From a checkpoint of a small transformer trained on Wikipedia: vocabulary 5652.
MLP neurons of a small language model. Each row is named by its layer, matrix (gate and up: input weights; down: output weights) and neuron, and shows model dimensions 16-79. Each number is 200 + 20 x the weight over its row's rms, rounded and kept within 0 to 999. A neuron's up and down rows have the sign that makes its largest values positive.
Before each neuron's rows, "fires before" lists the tokens most often just after its 100 highest values on Wikipedia text that the model never trained on. A number after a token or word is its count.

fires before: "| " 51, "|" 13, "% " 4
L6.gate40,230,206,173,219,206,190,225,200,226,194,204,169,172,221,205,215,207,197,186,213,211,171,184,201,213,184,215,210,190,197,194,159,175,168,198,217,207,166,240,193,194,167,194,208,212,191,204,203,173,232,197,168,176,169,219,217,189,179,206,219,213,242,174,155
L6.up40,212,211,175,245,187,189,197,226,179,215,180,173,205,200,162,183,219,190,188,223,209,179,172,199,220,198,225,217,228,236,185,197,174,189,208,219,208,214,198,197,230,209,183,169,209,148,210,206,193,191,221,206,196,185,175,216,187,158,183,154,201,229,233,197
L6.down40,158,193,184,238,191,203,181,214,182,205,189,229,195,179,198,186,205,211,206,250,182,225,200,211,187,215,222,219,202,174,199,212,200,191,186,202,181,240,178,151,191,198,197,264,186,181,205,218,205,202,221,182,195,205,207,187,215,184,170,206,212,205,235,205

fires before: "\\" 20, "\n" 16, "D" 11, "\n\n" 5, "D " 4, "0" 4
L2.gate299,175,187,211,208,197,215,224,194,213,191,192,213,194,181,227,181,194,180,199,218,198,222,207,147,234,202,134,221,176,211,204,197,204,202,171,198,206,188,204,206,205,197,184,166,226,201,190,193,201,198,229,202,202,206,207,216,213,197,203,200,216,182,207,181
L2.up299,175,191,214,186,181,198,239,206,212,217,195,196,187,175,171,176,205,164,169,231,198,223,223,179,207,197,182,171,198,215,209,203,171,185,205,199,201,166,220,202,180,220,146,207,204,204,185,178,187,177,197,184,232,210,211,194,187,215,252,201,187,159,197,216
L2.down299,182,197,181,192,209,199,178,181,182,217,197,199,194,228,179,253,211,193,230,177,187,189,191,188,197,207,246,203,226,211,197,197,185,222,231,182,195,229,177,172,233,223,245,192,194,175,195,200,172,166,212,217,177,203,182,193,175,206,198,209,229,183,210,227

fires before: "\n\n" 91
L9.gate538,219,239,197,204,192,191,195,200,199,202,198,183,179,183,203,187,195,204,177,176,213,231,196,197,175,189,177,219,190,201,194,199,217,201,223,204,195,169,232,186,183,218,206,232,197,224,191,189,218,240,191,184,222,220,238,212,220,217,202,210,216,201,176,211
L9.up538,205,240,199,194,187,204,200,189,242,245,215,199,208,191,221,179,153,193,200,198,233,185,193,176,216,231,190,209,222,214,204,202,219,193,210,206,199,174,187,215,207,189,190,199,198,193,191,164,140,167,170,219,193,169,236,213,170,224,173,194,256,190,214,198
L9.down538,192,232,188,227,215,203,197,196,193,189,184,168,208,190,217,199,202,194,186,169,211,202,180,210,173,178,219,211,192,237,221,194,215,210,195,221,198,114,174,215,208,165,236,169,225,203,201,204,221,200,200,193,197,218,219,190,207,204,221,215,207,250,175,206

fires before: "- " 82, "′" 4
L6.gate126,219,263,181,217,172,182,223,213,177,205,182,188,201,214,165,180,207,190,233,212,175,245,173,241,217,184,190,205,184,202,167,202,199,211,194,201,177,226,182,212,190,211,196,198,184,172,178,196,187,174,189,223,191,164,187,178,191,211,220,214,142,187,202,204
L6.up126,161,189,268,174,173,198,206,208,239,204,172,199,189,179,214,240,197,175,208,203,186,192,193,195,222,207,204,188,198,195,153,175,175,161,216,171,203,210,153,192,182,215,210,213,190,187,228,232,182,133,183,170,193,157,213,213,221,239,200,199,207,195,223,175
L6.down126,195,218,193,199,216,217,236,200,188,191,212,201,197,222,214,192,184,206,192,172,175,196,220,195,210,213,224,254,180,196,200,181,193,221,201,220,202,218,188,203,173,183,210,232,214,170,223,227,223,222,204,181,189,225,193,231,193,204,237,185,176,207,236,193

fires before: ", " 30, ". " 26, "." 12, "s" 5, "-" 4
L2.gate237,212,222,190,217,194,253,227,169,208,178,170,208,229,203,187,206,169,191,204,208,190,200,190,161,239,210,237,195,194,192,172,211,238,188,206,203,229,211,164,204,191,204,207,178,194,194,189,212,217,208,188,158,212,216,181,173,193,220,198,210,246,202,217,200
L2.up237,166,178,225,210,187,207,216,195,185,197,186,195,179,214,184,198,196,220,192,210,226,183,216,191,214,209,190,203,231,215,217,198,221,204,177,199,205,197,194,204,218,203,188,212,225,154,245,164,192,204,173,197,212,241,187,229,197,218,163,213,238,197,210,208
L2.down237,184,222,187,194,194,242,206,155,225,205,198,227,223,199,195,179,204,187,182,190,187,248,218,186,222,195,195,202,199,200,230,199,200,203,181,192,185,215,210,175,180,202,214,216,194,179,243,171,198,226,158,185,232,212,204,214,217,231,180,182,217,204,188,205

fires before: "000 " 17, "\n" 14, "\n\n" 14, "S" 5, "000" 5, "to " 4
L3.gate437,207,218,202,176,233,183,200,184,211,202,206,208,201,147,200,184,176,206,219,212,218,195,179,213,173,194,187,175,209,171,194,231,196,222,187,224,206,179,215,190,220,207,199,197,191,213,188,194,203,166,193,179,207,217,190,197,188,181,209,169,169,231,216,246
L3.up437,150,180,226,176,193,204,201,229,221,175,194,240,197,195,173,201,181,201,189,216,216,221,159,195,182,244,221,188,192,175,211,227,204,224,207,185,184,228,186,167,202,224,193,211,188,206,166,214,193,198,179,212,202,210,215,200,216,171,222,220,196,176,186,198
L3.down437,228,232,195,237,209,200,167,213,222,194,194,179,218,208,203,185,188,218,232,189,181,182,191,229,180,161,211,192,213,226,173,185,204,210,214,193,188,188,178,178,198,219,241,203,166,230,207,191,193,164,209,201,203,212,190,235,207,215,177,181,230,213,204,220

fires before: "\n\n" 97
L4.gate529,157,192,193,198,173,199,205,185,208,190,210,177,210,189,224,210,219,226,184,211,186,233,200,184,192,208,184,202,199,178,207,192,178,170,229,189,216,198,179,199,179,207,173,227,235,173,210,151,164,204,172,216,231,215,198,207,203,198,236,179,195,237,192,182
L4.up529,214,228,191,207,223,204,190,178,175,203,216,216,186,217,209,194,186,188,204,227,207,220,219,202,215,170,209,214,187,207,183,201,214,192,206,200,196,208,245,198,183,212,197,223,175,233,197,194,162,171,182,183,201,190,218,168,186,184,252,202,223,202,192,240
L4.down529,173,190,218,155,197,202,185,205,224,198,187,143,207,193,166,226,217,179,185,153,208,187,187,201,169,219,184,173,189,197,208,223,177,209,198,188,203,177,231,206,196,209,201,186,182,209,194,214,241,201,216,211,158,224,218,201,199,186,189,198,167,211,191,187

fires before: "\n" 64, "\n\n" 20
L9.gate510,185,216,196,197,162,197,196,200,206,188,202,200,181,214,158,185,235,195,183,177,240,208,224,199,209,179,215,219,172,198,194,194,200,204,189,209,203,213,218,230,193,199,202,223,229,221,198,180,192,209,226,178,198,181,206,188,238,234,191,193,185,213,210,192
L9.up510,173,215,204,203,221,203,187,212,193,206,229,184,160,170,190,180,168,189,195,188,242,195,216,212,207,180,215,236,188,192,216,198,199,185,185,191,188,203,195,245,197,236,215,183,229,178,216,171,197,192,229,231,201,205,201,205,204,206,194,177,241,208,202,224
L9.down510,206,238,230,219,205,198,199,196,156,191,202,201,194,192,223,198,176,217,181,138,217,202,229,180,179,202,211,194,206,195,234,208,187,207,219,200,191,142,204,180,190,187,229,180,231,196,221,184,192,178,234,200,192,218,188,216,211,173,196,193,211,198,196,204

fires before: "| " 24, "(" 22, "- " 5, ": " 5, "d" 5
L3.gate345,217,187,195,232,200,221,209,209,176,205,214,246,221,179,201,219,200,207,220,202,194,188,187,170,180,239,216,226,188,199,178,198,189,169,178,175,188,199,209,216,191,162,239,221,170,185,210,207,181,169,185,227,187,195,185,215,188,188,201,194,159,194,162,197
L3.up345,169,219,207,197,180,191,221,196,195,205,160,196,230,199,226,204,244,203,223,169,179,200,224,216,201,207,209,210,192,218,200,193,225,199,215,187,175,211,174,193,196,183,192,207,202,233,214,231,202,226,180,211,197,193,168,194,206,207,182,230,193,199,171,233
L3.down345,185,190,213,193,176,213,192,218,198,157,223,163,193,178,167,180,185,202,179,183,189,181,222,192,166,189,155,162,214,244,184,208,186,188,192,221,186,212,184,222,200,212,216,220,221,230,194,177,212,191,204,199,228,190,210,192,206,240,216,178,194,230,186,199

fires before: "- " 42, "| " 35, "The " 4
L9.gate161,174,186,187,217,205,215,166,212,226,228,257,185,210,220,206,160,220,163,202,211,227,173,182,172,207,192,198,187,223,228,168,175,205,211,207,206,181,204,204,196,198,197,224,214,161,216,193,229,175,215,214,175,191,216,240,215,202,203,239,199,230,186,233,209
L9.up161,215,183,218,215,175,157,166,183,200,225,219,190,178,218,198,183,200,176,225,224,193,229,201,196,170,187,200,176,192,203,183,157,218,184,210,186,202,178,204,208,206,178,202,225,182,238,188,153,179,226,209,167,203,202,186,256,217,212,218,205,195,183,169,167
L9.down161,236,197,173,199,200,212,203,185,192,220,201,180,208,167,207,230,191,197,245,231,202,221,197,224,161,181,181,188,219,227,181,194,224,211,212,225,200,145,205,193,197,183,190,204,222,193,158,221,215,179,189,184,204,169,199,158,189,204,172,191,198,189,176,176

fires before: "| " 32, "– " 13, ": " 9, ", " 9, "–" 8
L3.gate292,177,237,199,189,216,221,195,222,204,196,205,173,224,186,181,186,175,209,227,202,232,181,188,212,168,202,234,218,221,201,215,215,193,216,202,215,204,236,222,199,192,146,204,179,191,233,177,193,194,191,175,166,185,198,189,169,214,174,191,196,209,195,216,220
L3.up292,218,200,153,196,233,208,192,180,226,189,213,182,204,173,179,211,188,210,187,234,188,202,204,230,136,203,213,183,182,201,180,182,178,167,192,206,192,235,214,243,183,201,198,206,202,175,181,199,186,208,209,208,196,198,191,205,222,211,168,165,196,190,223,200
L3.down292,177,199,211,207,230,195,206,224,208,192,205,194,169,181,225,204,215,176,198,189,188,187,153,219,165,205,192,149,266,178,222,209,178,193,211,222,184,195,180,219,234,192,209,150,243,168,224,211,170,186,213,186,183,211,199,195,181,217,223,200,172,197,208,194

fires before: "as " 15, "to " 13, "by " 10, "in " 6, "a " 6
L9.gate639,195,221,179,209,210,234,184,194,201,211,208,218,211,180,189,189,208,223,240,213,234,197,188,218,192,133,221,181,195,194,198,192,215,197,177,161,233,227,196,190,187,194,191,179,216,167,218,188,187,204,227,182,191,189,215,221,223,206,200,169,198,203,219,171
L9.up639,229,230,219,208,215,219,161,232,190,222,204,213,182,199,191,239,200,213,228,193,203,231,190,216,220,165,208,232,216,203,212,175,197,235,211,150,192,198,176,193,231,215,209,174,181,196,204,221,173,211,184,213,208,193,196,204,209,205,204,195,215,159,189,184
L9.down639,222,211,194,188,195,181,217,173,190,183,199,184,219,195,212,205,215,183,192,205,205,206,198,202,186,201,234,195,197,194,225,193,188,221,198,229,233,251,208,214,212,170,184,213,192,211,184,235,205,235,230,140,194,187,197,204,164,240,164,201,217,194,224,162

fires before: "\n\n" 36, "- " 14, "h" 7, "ale " 7, "it " 4
L6.gate388,244,230,195,176,188,206,208,241,228,188,169,171,231,180,217,214,229,190,160,221,212,190,222,217,181,212,198,232,184,212,162,191,200,213,187,217,210,203,189,191,222,184,177,213,186,210,218,196,196,218,189,208,216,206,208,184,205,186,196,184,186,178,217,180
L6.up388,206,205,217,183,178,206,184,219,208,160,221,197,210,191,201,222,217,193,260,180,210,233,220,174,200,199,165,170,218,174,168,149,173,189,218,207,191,192,206,218,207,179,205,215,216,205,141,160,182,189,179,166,197,196,231,213,161,211,189,148,185,204,182,226
L6.down388,198,191,187,204,209,231,218,191,208,220,210,193,203,171,189,205,164,195,193,236,210,199,172,217,185,176,218,192,190,235,222,168,192,161,207,188,183,143,202,210,203,187,206,178,192,224,178,205,219,188,209,178,161,214,167,182,190,177,195,166,198,220,201,188

fires before: "| " 42, "- " 40
L9.gate378,164,177,226,195,232,198,174,201,209,242,214,195,202,174,213,208,196,187,220,190,225,159,168,200,210,192,197,187,204,221,167,179,208,180,225,228,209,167,174,216,188,162,198,213,199,182,209,194,210,224,199,190,206,179,215,203,199,228,199,177,167,202,195,190
L9.up378,215,176,241,183,175,199,216,185,187,197,200,214,153,175,171,185,209,189,249,215,172,180,196,186,235,195,188,214,179,221,237,219,225,197,185,191,204,166,222,207,219,180,213,196,181,186,195,228,223,210,159,207,194,164,163,226,200,212,191,220,178,207,174,184
L9.down378,212,199,221,187,193,233,204,208,195,215,198,232,180,178,169,183,190,200,210,203,218,181,182,233,200,174,186,178,184,229,192,179,235,192,208,198,193,136,228,201,205,189,200,179,214,184,201,196,170,193,218,207,215,206,209,216,198,195,213,185,185,213,168,176

fires before: "| " 26, "(" 16, "|" 4, "to " 4
L4.gate407,175,208,224,196,200,184,214,187,224,216,203,213,220,165,207,238,173,193,200,209,229,173,195,172,217,200,212,202,199,193,247,199,205,218,172,189,211,238,181,190,183,232,192,250,227,213,208,212,197,202,188,230,215,185,203,180,185,219,242,205,184,202,185,215
L4.up407,209,187,200,223,217,210,223,188,197,201,181,221,210,187,160,175,227,207,217,200,192,214,199,197,191,209,168,219,175,253,156,208,213,175,208,208,195,217,186,187,187,212,226,215,198,220,157,203,211,158,246,184,198,178,203,173,246,209,199,182,180,217,204,202
L4.down407,208,189,157,207,244,191,202,190,204,130,159,206,194,189,198,173,232,220,184,216,169,179,208,186,193,191,183,176,194,211,142,222,195,159,198,188,219,178,235,192,194,192,187,183,193,204,234,172,233,222,187,185,188,230,208,208,223,181,203,172,215,191,203,163

fires before: "| " 42, "(" 4, "G" 4, "the " 4
L6.gate149,181,193,224,221,215,195,184,203,201,213,259,188,201,175,161,206,153,224,208,230,220,201,209,163,184,215,209,169,192,191,205,191,214,191,197,185,237,184,186,173,194,180,200,197,163,204,161,204,201,201,192,170,208,215,182,203,188,198,206,215,223,191,211,168
L6.up149,203,178,189,218,210,219,202,217,205,197,211,191,216,218,218,215,177,201,224,202,184,205,200,201,220,231,185,221,211,239,211,207,181,202,199,171,192,206,190,207,212,199,201,173,177,267,214,160,198,215,187,243,203,180,172,223,174,233,169,231,229,190,163,229
L6.down149,206,203,209,194,167,195,169,204,142,221,228,214,222,190,203,175,185,223,225,203,209,221,178,210,189,171,209,207,191,229,218,217,189,240,195,221,216,201,145,220,227,177,192,201,207,240,215,176,240,194,203,220,217,212,195,223,160,222,201,217,232,207,183,209

fires before: "| " 24, "– " 23, "(" 8, "\n" 4
L2.gate246,215,216,178,195,190,207,227,220,191,176,211,214,205,202,181,201,209,198,192,214,196,196,217,212,208,229,172,205,193,191,212,195,204,225,175,180,180,199,190,197,192,201,218,196,192,233,214,189,218,229,199,155,196,192,213,179,177,206,198,205,175,197,215,179
L2.up246,191,197,218,189,194,201,194,189,194,196,204,207,222,217,184,186,177,192,164,218,198,224,210,188,179,221,225,220,172,230,151,187,188,209,224,192,169,194,180,170,166,218,205,207,200,209,210,210,163,179,199,195,188,180,167,202,253,193,205,172,194,218,214,193
L2.down246,170,180,169,195,216,183,208,167,193,220,216,203,200,189,208,196,213,157,231,146,213,189,197,198,182,183,237,200,197,222,202,201,201,187,211,203,202,233,161,208,223,203,197,192,221,194,187,203,181,210,184,214,236,215,212,210,210,157,158,206,213,201,177,205

fires before: "\n\n" 64
L4.gate367,165,249,189,230,213,225,179,198,191,210,163,209,201,193,185,203,190,198,163,203,213,163,180,177,188,194,235,198,194,170,210,222,200,198,195,218,199,217,250,185,207,201,203,183,216,166,219,240,190,197,167,190,206,193,204,135,204,226,187,192,248,260,223,190
L4.up367,151,186,231,187,210,224,200,132,227,174,212,193,220,179,190,184,172,162,203,201,201,226,192,174,247,193,203,174,191,211,178,157,176,224,227,188,202,171,180,200,203,177,229,215,184,195,176,225,238,193,199,156,221,208,246,210,174,183,181,208,203,220,227,178
L4.down367,191,157,195,197,235,186,210,209,220,204,226,211,189,186,208,207,206,194,215,167,220,215,209,184,214,196,215,209,194,200,182,177,209,201,227,211,202,152,191,236,202,168,190,219,173,216,179,213,153,183,169,184,196,202,209,215,192,211,215,169,183,181,223,197

fires before: "the " 12, "in " 11, "a " 9, "of " 8, "to " 8, "by " 4
L3.gate193,192,179,199,201,182,191,191,189,212,219,187,224,168,193,189,166,198,169,203,222,226,169,186,192,244,203,193,197,209,213,178,221,209,220,214,202,206,176,190,175,217,224,214,170,193,203,201,217,238,189,164,189,182,219,213,207,196,217,208,180,182,222,194,193
L3.up193,164,165,213,202,179,182,200,197,186,177,190,203,184,179,214,184,163,210,211,183,205,209,195,215,202,198,233,197,197,170,211,197,228,179,208,181,190,229,222,189,179,188,207,199,170,219,195,211,212,182,182,213,186,226,210,207,207,198,182,198,206,235,214,202
L3.down193,233,208,179,181,191,181,182,178,182,203,187,179,216,239,177,196,244,194,187,196,177,205,201,227,226,186,222,191,190,243,195,197,206,218,183,225,174,187,176,200,195,216,179,212,206,179,222,190,215,195,222,233,226,205,172,225,201,200,242,168,211,205,199,193

fires before: "| " 43, "\"" 14, "Raj" 4
L2.gate486,267,213,193,206,242,203,197,182,228,200,214,178,169,225,230,207,172,214,230,193,186,211,234,192,202,194,220,182,208,196,216,218,215,193,220,193,209,199,200,187,186,213,193,198,173,182,191,203,212,200,199,182,191,175,207,224,202,151,195,219,165,187,266,205
L2.up486,186,188,237,181,221,214,223,190,247,189,205,198,190,220,209,207,186,215,180,189,186,171,193,190,177,204,197,175,177,219,172,206,181,184,207,187,230,192,180,227,175,229,165,195,202,191,169,222,156,211,180,184,177,212,193,180,198,161,198,177,201,204,214,244
L2.down486,164,156,209,219,203,174,208,204,223,213,194,190,229,193,200,213,199,225,193,193,216,178,176,228,204,223,208,226,202,218,184,216,199,234,209,216,220,205,190,201,204,199,185,213,219,204,213,202,143,190,223,210,181,208,182,209,167,196,183,207,210,207,164,207

fires before: "\n" 45, "\n\n" 8, "00 " 8, "(" 5, "45 " 4
L4.gate656,214,212,212,194,213,204,190,212,178,227,173,206,195,177,202,186,192,187,201,219,211,197,182,183,190,194,206,182,211,201,248,208,176,228,200,211,197,202,186,205,187,173,204,204,235,178,173,197,196,163,178,194,199,203,230,217,197,237,215,204,203,179,175,219
L4.up656,206,206,201,199,177,201,189,212,197,184,207,234,229,196,175,191,206,200,182,189,194,178,201,190,215,220,158,169,213,206,185,231,221,227,219,188,187,186,188,230,238,187,210,205,168,201,217,199,196,217,191,193,203,235,190,201,227,203,219,188,210,190,214,220
L4.down656,209,198,245,213,203,183,201,196,187,199,198,219,187,208,183,184,225,167,190,203,179,180,209,176,186,175,224,212,255,202,177,184,214,176,185,206,221,144,201,199,198,190,229,168,208,192,247,196,178,175,181,190,205,197,210,197,182,189,188,195,223,233,209,173

fires before: "\n\n" 28, "born " 14, "a " 8, "in " 6
L7.gate13,194,226,204,181,200,195,208,212,203,182,205,216,197,220,149,207,189,193,191,215,194,260,223,197,210,200,173,229,203,209,196,225,165,156,182,225,198,161,174,200,248,206,185,170,203,229,214,181,212,187,190,149,168,204,235,194,192,220,177,198,196,243,194,194
L7.up13,215,205,228,168,201,219,203,197,187,198,210,201,174,187,193,176,196,212,201,183,186,218,209,213,182,159,198,216,199,215,191,214,162,206,171,205,221,219,225,194,195,234,189,135,188,231,193,228,179,186,194,214,204,198,227,226,201,200,197,201,197,226,251,199
L7.down13,185,215,217,181,232,201,208,199,199,227,168,172,204,181,241,211,189,202,181,175,179,192,209,214,178,204,226,231,212,230,220,209,152,181,174,179,165,201,174,205,198,197,193,240,218,184,210,229,191,214,163,190,184,233,156,185,194,227,213,195,215,212,156,200

fires before: "| " 55, "Van " 10
L3.gate47,198,229,200,201,196,205,203,220,222,189,219,193,163,229,203,211,203,224,181,187,193,172,197,226,214,216,199,164,175,225,207,214,194,184,151,186,183,176,204,170,173,143,225,192,189,180,198,220,193,234,182,201,207,175,219,219,230,205,195,212,190,194,202,209
L3.up47,186,217,189,205,199,174,194,237,209,223,180,175,188,188,177,190,199,198,219,166,201,168,232,239,198,201,212,156,225,211,144,205,178,195,200,206,219,199,217,216,170,201,177,180,194,185,204,207,194,212,176,183,208,203,205,180,247,194,183,158,196,207,160,193
L3.down47,142,201,218,178,243,210,198,221,206,210,202,196,187,192,205,189,210,205,205,180,190,222,210,213,176,202,229,195,227,177,217,211,179,168,222,198,233,214,205,207,221,223,177,190,203,194,194,192,207,213,226,182,205,227,215,184,197,214,221,143,205,213,190,231

fires before: ", " 30, ". " 23, ": " 7, "\n" 7, "." 6
L2.gate55,171,164,189,201,185,221,196,167,183,173,160,182,193,192,203,198,163,196,203,182,202,204,216,180,222,217,192,182,206,206,213,180,226,194,185,195,205,184,211,202,187,216,213,206,209,176,225,208,180,180,196,190,208,211,199,202,182,184,209,176,184,193,245,171
L2.up55,178,197,226,209,214,235,200,208,215,220,169,197,217,214,220,175,183,249,193,176,229,172,195,209,183,214,193,212,227,168,213,215,238,240,223,217,190,204,237,159,201,180,197,192,217,168,225,180,192,227,182,191,200,192,210,203,199,238,225,199,245,186,212,191
L2.down55,168,199,175,182,168,194,200,168,211,186,157,189,228,211,217,191,200,184,233,192,177,225,202,159,211,204,177,225,206,202,189,188,199,144,200,201,200,163,185,198,169,209,195,201,188,172,185,167,176,168,200,183,196,213,207,174,198,209,171,193,217,222,203,137

fires before: "- " 99
L7.gate58,238,199,167,214,178,205,186,218,182,233,206,168,182,163,203,236,192,196,213,193,164,221,178,219,211,214,184,188,191,197,184,181,192,212,190,179,195,210,168,235,199,207,204,199,184,200,209,207,156,197,199,182,211,174,235,212,220,202,248,196,188,188,199,167
L7.up58,204,206,230,212,201,179,210,206,209,186,236,214,199,184,182,243,187,184,226,213,192,201,220,190,197,208,188,234,196,188,208,182,188,218,202,174,213,224,195,197,206,184,184,222,168,201,188,187,221,187,187,215,226,183,169,203,230,248,201,203,187,203,205,201
L7.down58,207,217,176,176,217,221,202,196,212,189,222,163,178,222,213,218,203,167,225,226,194,196,221,195,188,190,209,190,161,196,224,178,211,198,215,194,204,171,175,226,245,213,203,220,174,223,204,195,194,199,205,223,239,206,212,254,201,214,192,182,219,192,210,157

fires before: "- " 37, "0 " 8, "5" 7, "6" 4, "7" 4, "4" 4
L6.gate600,212,193,210,216,211,208,190,204,203,210,218,218,171,207,224,156,203,174,189,237,213,188,182,189,188,206,195,181,193,195,181,184,211,229,197,175,213,155,164,166,212,206,201,239,157,233,228,178,226,209,185,189,221,172,206,199,152,187,157,202,242,210,185,169
L6.up600,168,194,184,185,177,183,183,218,198,198,229,199,181,204,236,218,166,200,223,206,189,199,175,187,233,217,210,172,200,179,200,210,201,186,207,163,207,172,163,258,205,210,222,222,211,160,183,179,241,205,169,191,198,200,210,232,222,164,204,203,234,229,203,177
L6.down600,180,193,214,207,221,202,216,196,252,221,148,201,200,198,211,173,201,182,208,226,215,242,227,224,163,204,216,202,179,206,186,207,188,201,198,216,185,187,200,201,198,194,212,176,212,219,252,188,198,170,196,216,203,234,224,199,173,208,189,199,197,194,232,216

fires before: "| " 36, ". " 9, "to " 8, "a " 6, "m " 4, "an " 4
L2.gate26,219,174,187,209,211,203,193,215,193,206,214,218,203,195,223,158,226,228,233,213,156,184,239,196,216,198,190,198,211,240,187,239,184,223,222,186,178,201,185,201,176,199,214,192,150,211,222,209,237,225,198,171,191,222,192,174,190,205,197,201,219,181,187,247
L2.up26,181,183,202,195,178,198,216,206,174,221,198,202,222,158,206,213,182,189,224,169,211,191,174,188,181,155,212,206,181,190,191,207,203,203,170,227,208,216,216,210,227,225,203,217,228,229,234,199,223,213,220,243,207,194,199,196,249,200,184,175,172,213,189,179
L2.down26,214,185,198,207,200,202,209,195,233,201,198,208,182,196,230,224,216,199,206,243,174,206,219,193,197,191,165,175,199,222,193,209,225,206,214,214,182,191,206,208,177,177,187,189,170,193,199,214,189,171,193,172,189,208,213,206,164,180,204,213,235,175,239,227

fires before: "\n\n" 58, "A" 5, "000 " 4
L4.gate128,190,216,208,219,193,207,193,226,192,230,166,220,198,166,172,183,219,226,188,234,161,222,221,181,212,199,204,229,200,183,205,224,198,231,205,178,195,178,195,204,234,188,183,164,218,224,220,180,201,165,187,171,202,193,218,196,218,223,228,214,205,234,214,215
L4.up128,178,186,220,176,191,214,176,214,230,204,196,200,228,170,218,189,209,181,174,220,222,215,171,193,175,214,190,171,187,194,220,207,203,173,219,214,229,162,203,188,209,207,196,200,152,201,162,185,215,190,187,210,225,209,199,137,200,218,216,216,240,209,180,161
L4.down128,194,233,205,192,208,174,180,223,212,210,226,166,204,171,212,195,198,188,204,228,179,204,173,212,207,175,197,237,216,181,234,226,200,196,196,139,206,212,197,256,220,209,204,188,191,184,222,209,222,227,215,191,159,195,227,218,203,193,193,210,203,204,193,156

fires before: "to " 18, "in " 15, "as " 8, "with " 6, "by " 4, "the " 4
L4.gate674,208,172,165,188,186,201,188,199,210,207,164,175,203,233,204,180,209,161,197,201,211,202,187,213,159,206,201,181,228,171,221,210,229,217,194,167,199,234,220,197,173,195,169,185,196,184,172,211,223,173,183,201,158,208,238,180,217,203,198,175,219,205,212,197
L4.up674,247,203,200,259,207,202,198,184,213,208,197,183,166,191,211,237,180,211,203,246,173,190,235,201,198,192,216,205,177,214,195,200,180,202,189,201,191,230,172,187,202,242,187,182,212,191,234,213,170,213,218,209,214,188,224,204,215,176,212,180,155,194,181,237
L4.down674,207,172,226,202,227,222,205,177,207,207,182,168,227,214,194,217,166,199,206,224,196,202,185,181,215,204,193,174,188,158,194,201,194,224,195,202,194,186,159,202,180,207,188,185,195,193,192,214,188,181,208,192,206,191,159,165,210,225,199,198,200,216,191,205

fires before: "\n\n" 79, "\n" 5
L9.gate628,182,210,212,197,170,199,191,184,189,177,191,209,212,232,238,221,208,208,198,203,190,232,217,192,201,193,192,219,193,165,197,197,203,225,208,165,210,207,183,190,208,222,183,238,229,210,185,196,203,195,194,177,207,224,219,190,173,249,192,203,208,231,219,211
L9.up628,192,228,202,224,201,235,205,249,194,192,236,219,193,202,215,201,217,153,136,196,214,212,221,201,187,152,181,226,197,178,197,182,177,225,212,189,236,221,191,215,176,214,196,201,198,189,221,176,220,215,174,185,216,185,213,206,192,194,213,177,236,181,245,193
L9.down628,227,201,191,201,213,196,191,208,178,202,197,190,223,195,200,203,199,178,212,177,213,173,207,196,195,144,167,205,232,265,175,178,209,210,211,214,211,178,212,196,206,187,190,202,169,222,181,236,198,197,225,176,189,201,197,215,204,200,187,204,188,193,199,196

fires before: "- " 33, "\n" 23, "the " 7, "and " 6, "\n\n" 6
L6.gate33,222,223,210,197,201,190,221,184,207,184,203,221,211,218,221,187,218,205,210,230,218,187,178,193,201,182,207,205,207,199,241,153,200,201,184,208,213,223,221,231,181,231,203,230,192,203,154,190,171,169,190,187,229,181,229,197,201,173,207,196,230,169,192,165
L6.up33,232,206,195,216,202,193,174,205,196,187,208,236,187,209,199,166,261,191,187,233,212,230,199,216,228,178,196,197,192,188,212,230,227,166,205,191,170,181,192,154,210,194,206,224,184,227,159,199,193,197,181,214,187,203,193,175,198,182,254,218,208,215,183,209
L6.down33,187,175,206,197,200,182,202,223,178,199,181,173,191,177,212,192,209,183,231,254,212,191,172,225,215,206,220,162,206,193,203,189,160,165,203,243,198,164,198,171,204,198,203,201,204,229,218,223,192,178,201,216,189,231,178,163,181,209,179,195,207,193,181,205

fires before: ", " 58, "–" 10, "| " 7, "ag" 5, ") " 4
L6.gate215,216,208,191,235,221,186,194,211,247,187,209,211,221,231,142,205,193,205,187,210,219,222,227,168,199,222,195,172,170,229,166,218,219,190,177,183,199,201,191,197,195,186,216,208,192,241,215,222,194,213,216,197,183,185,233,213,242,236,215,191,212,209,172,203
L6.up215,191,196,180,217,197,200,162,209,200,221,219,207,192,205,188,238,232,216,208,216,221,193,232,176,212,209,194,193,193,208,211,202,228,210,204,205,217,210,180,229,195,205,215,225,193,181,217,230,203,209,210,181,171,200,218,176,208,183,166,218,196,228,188,182
L6.down215,180,181,212,225,187,180,208,243,211,164,218,211,181,200,166,172,194,173,224,211,176,190,185,200,192,236,197,179,175,172,204,185,200,169,180,197,229,191,213,179,183,210,231,172,216,211,226,221,192,182,202,225,192,243,242,183,222,226,209,216,168,204,200,218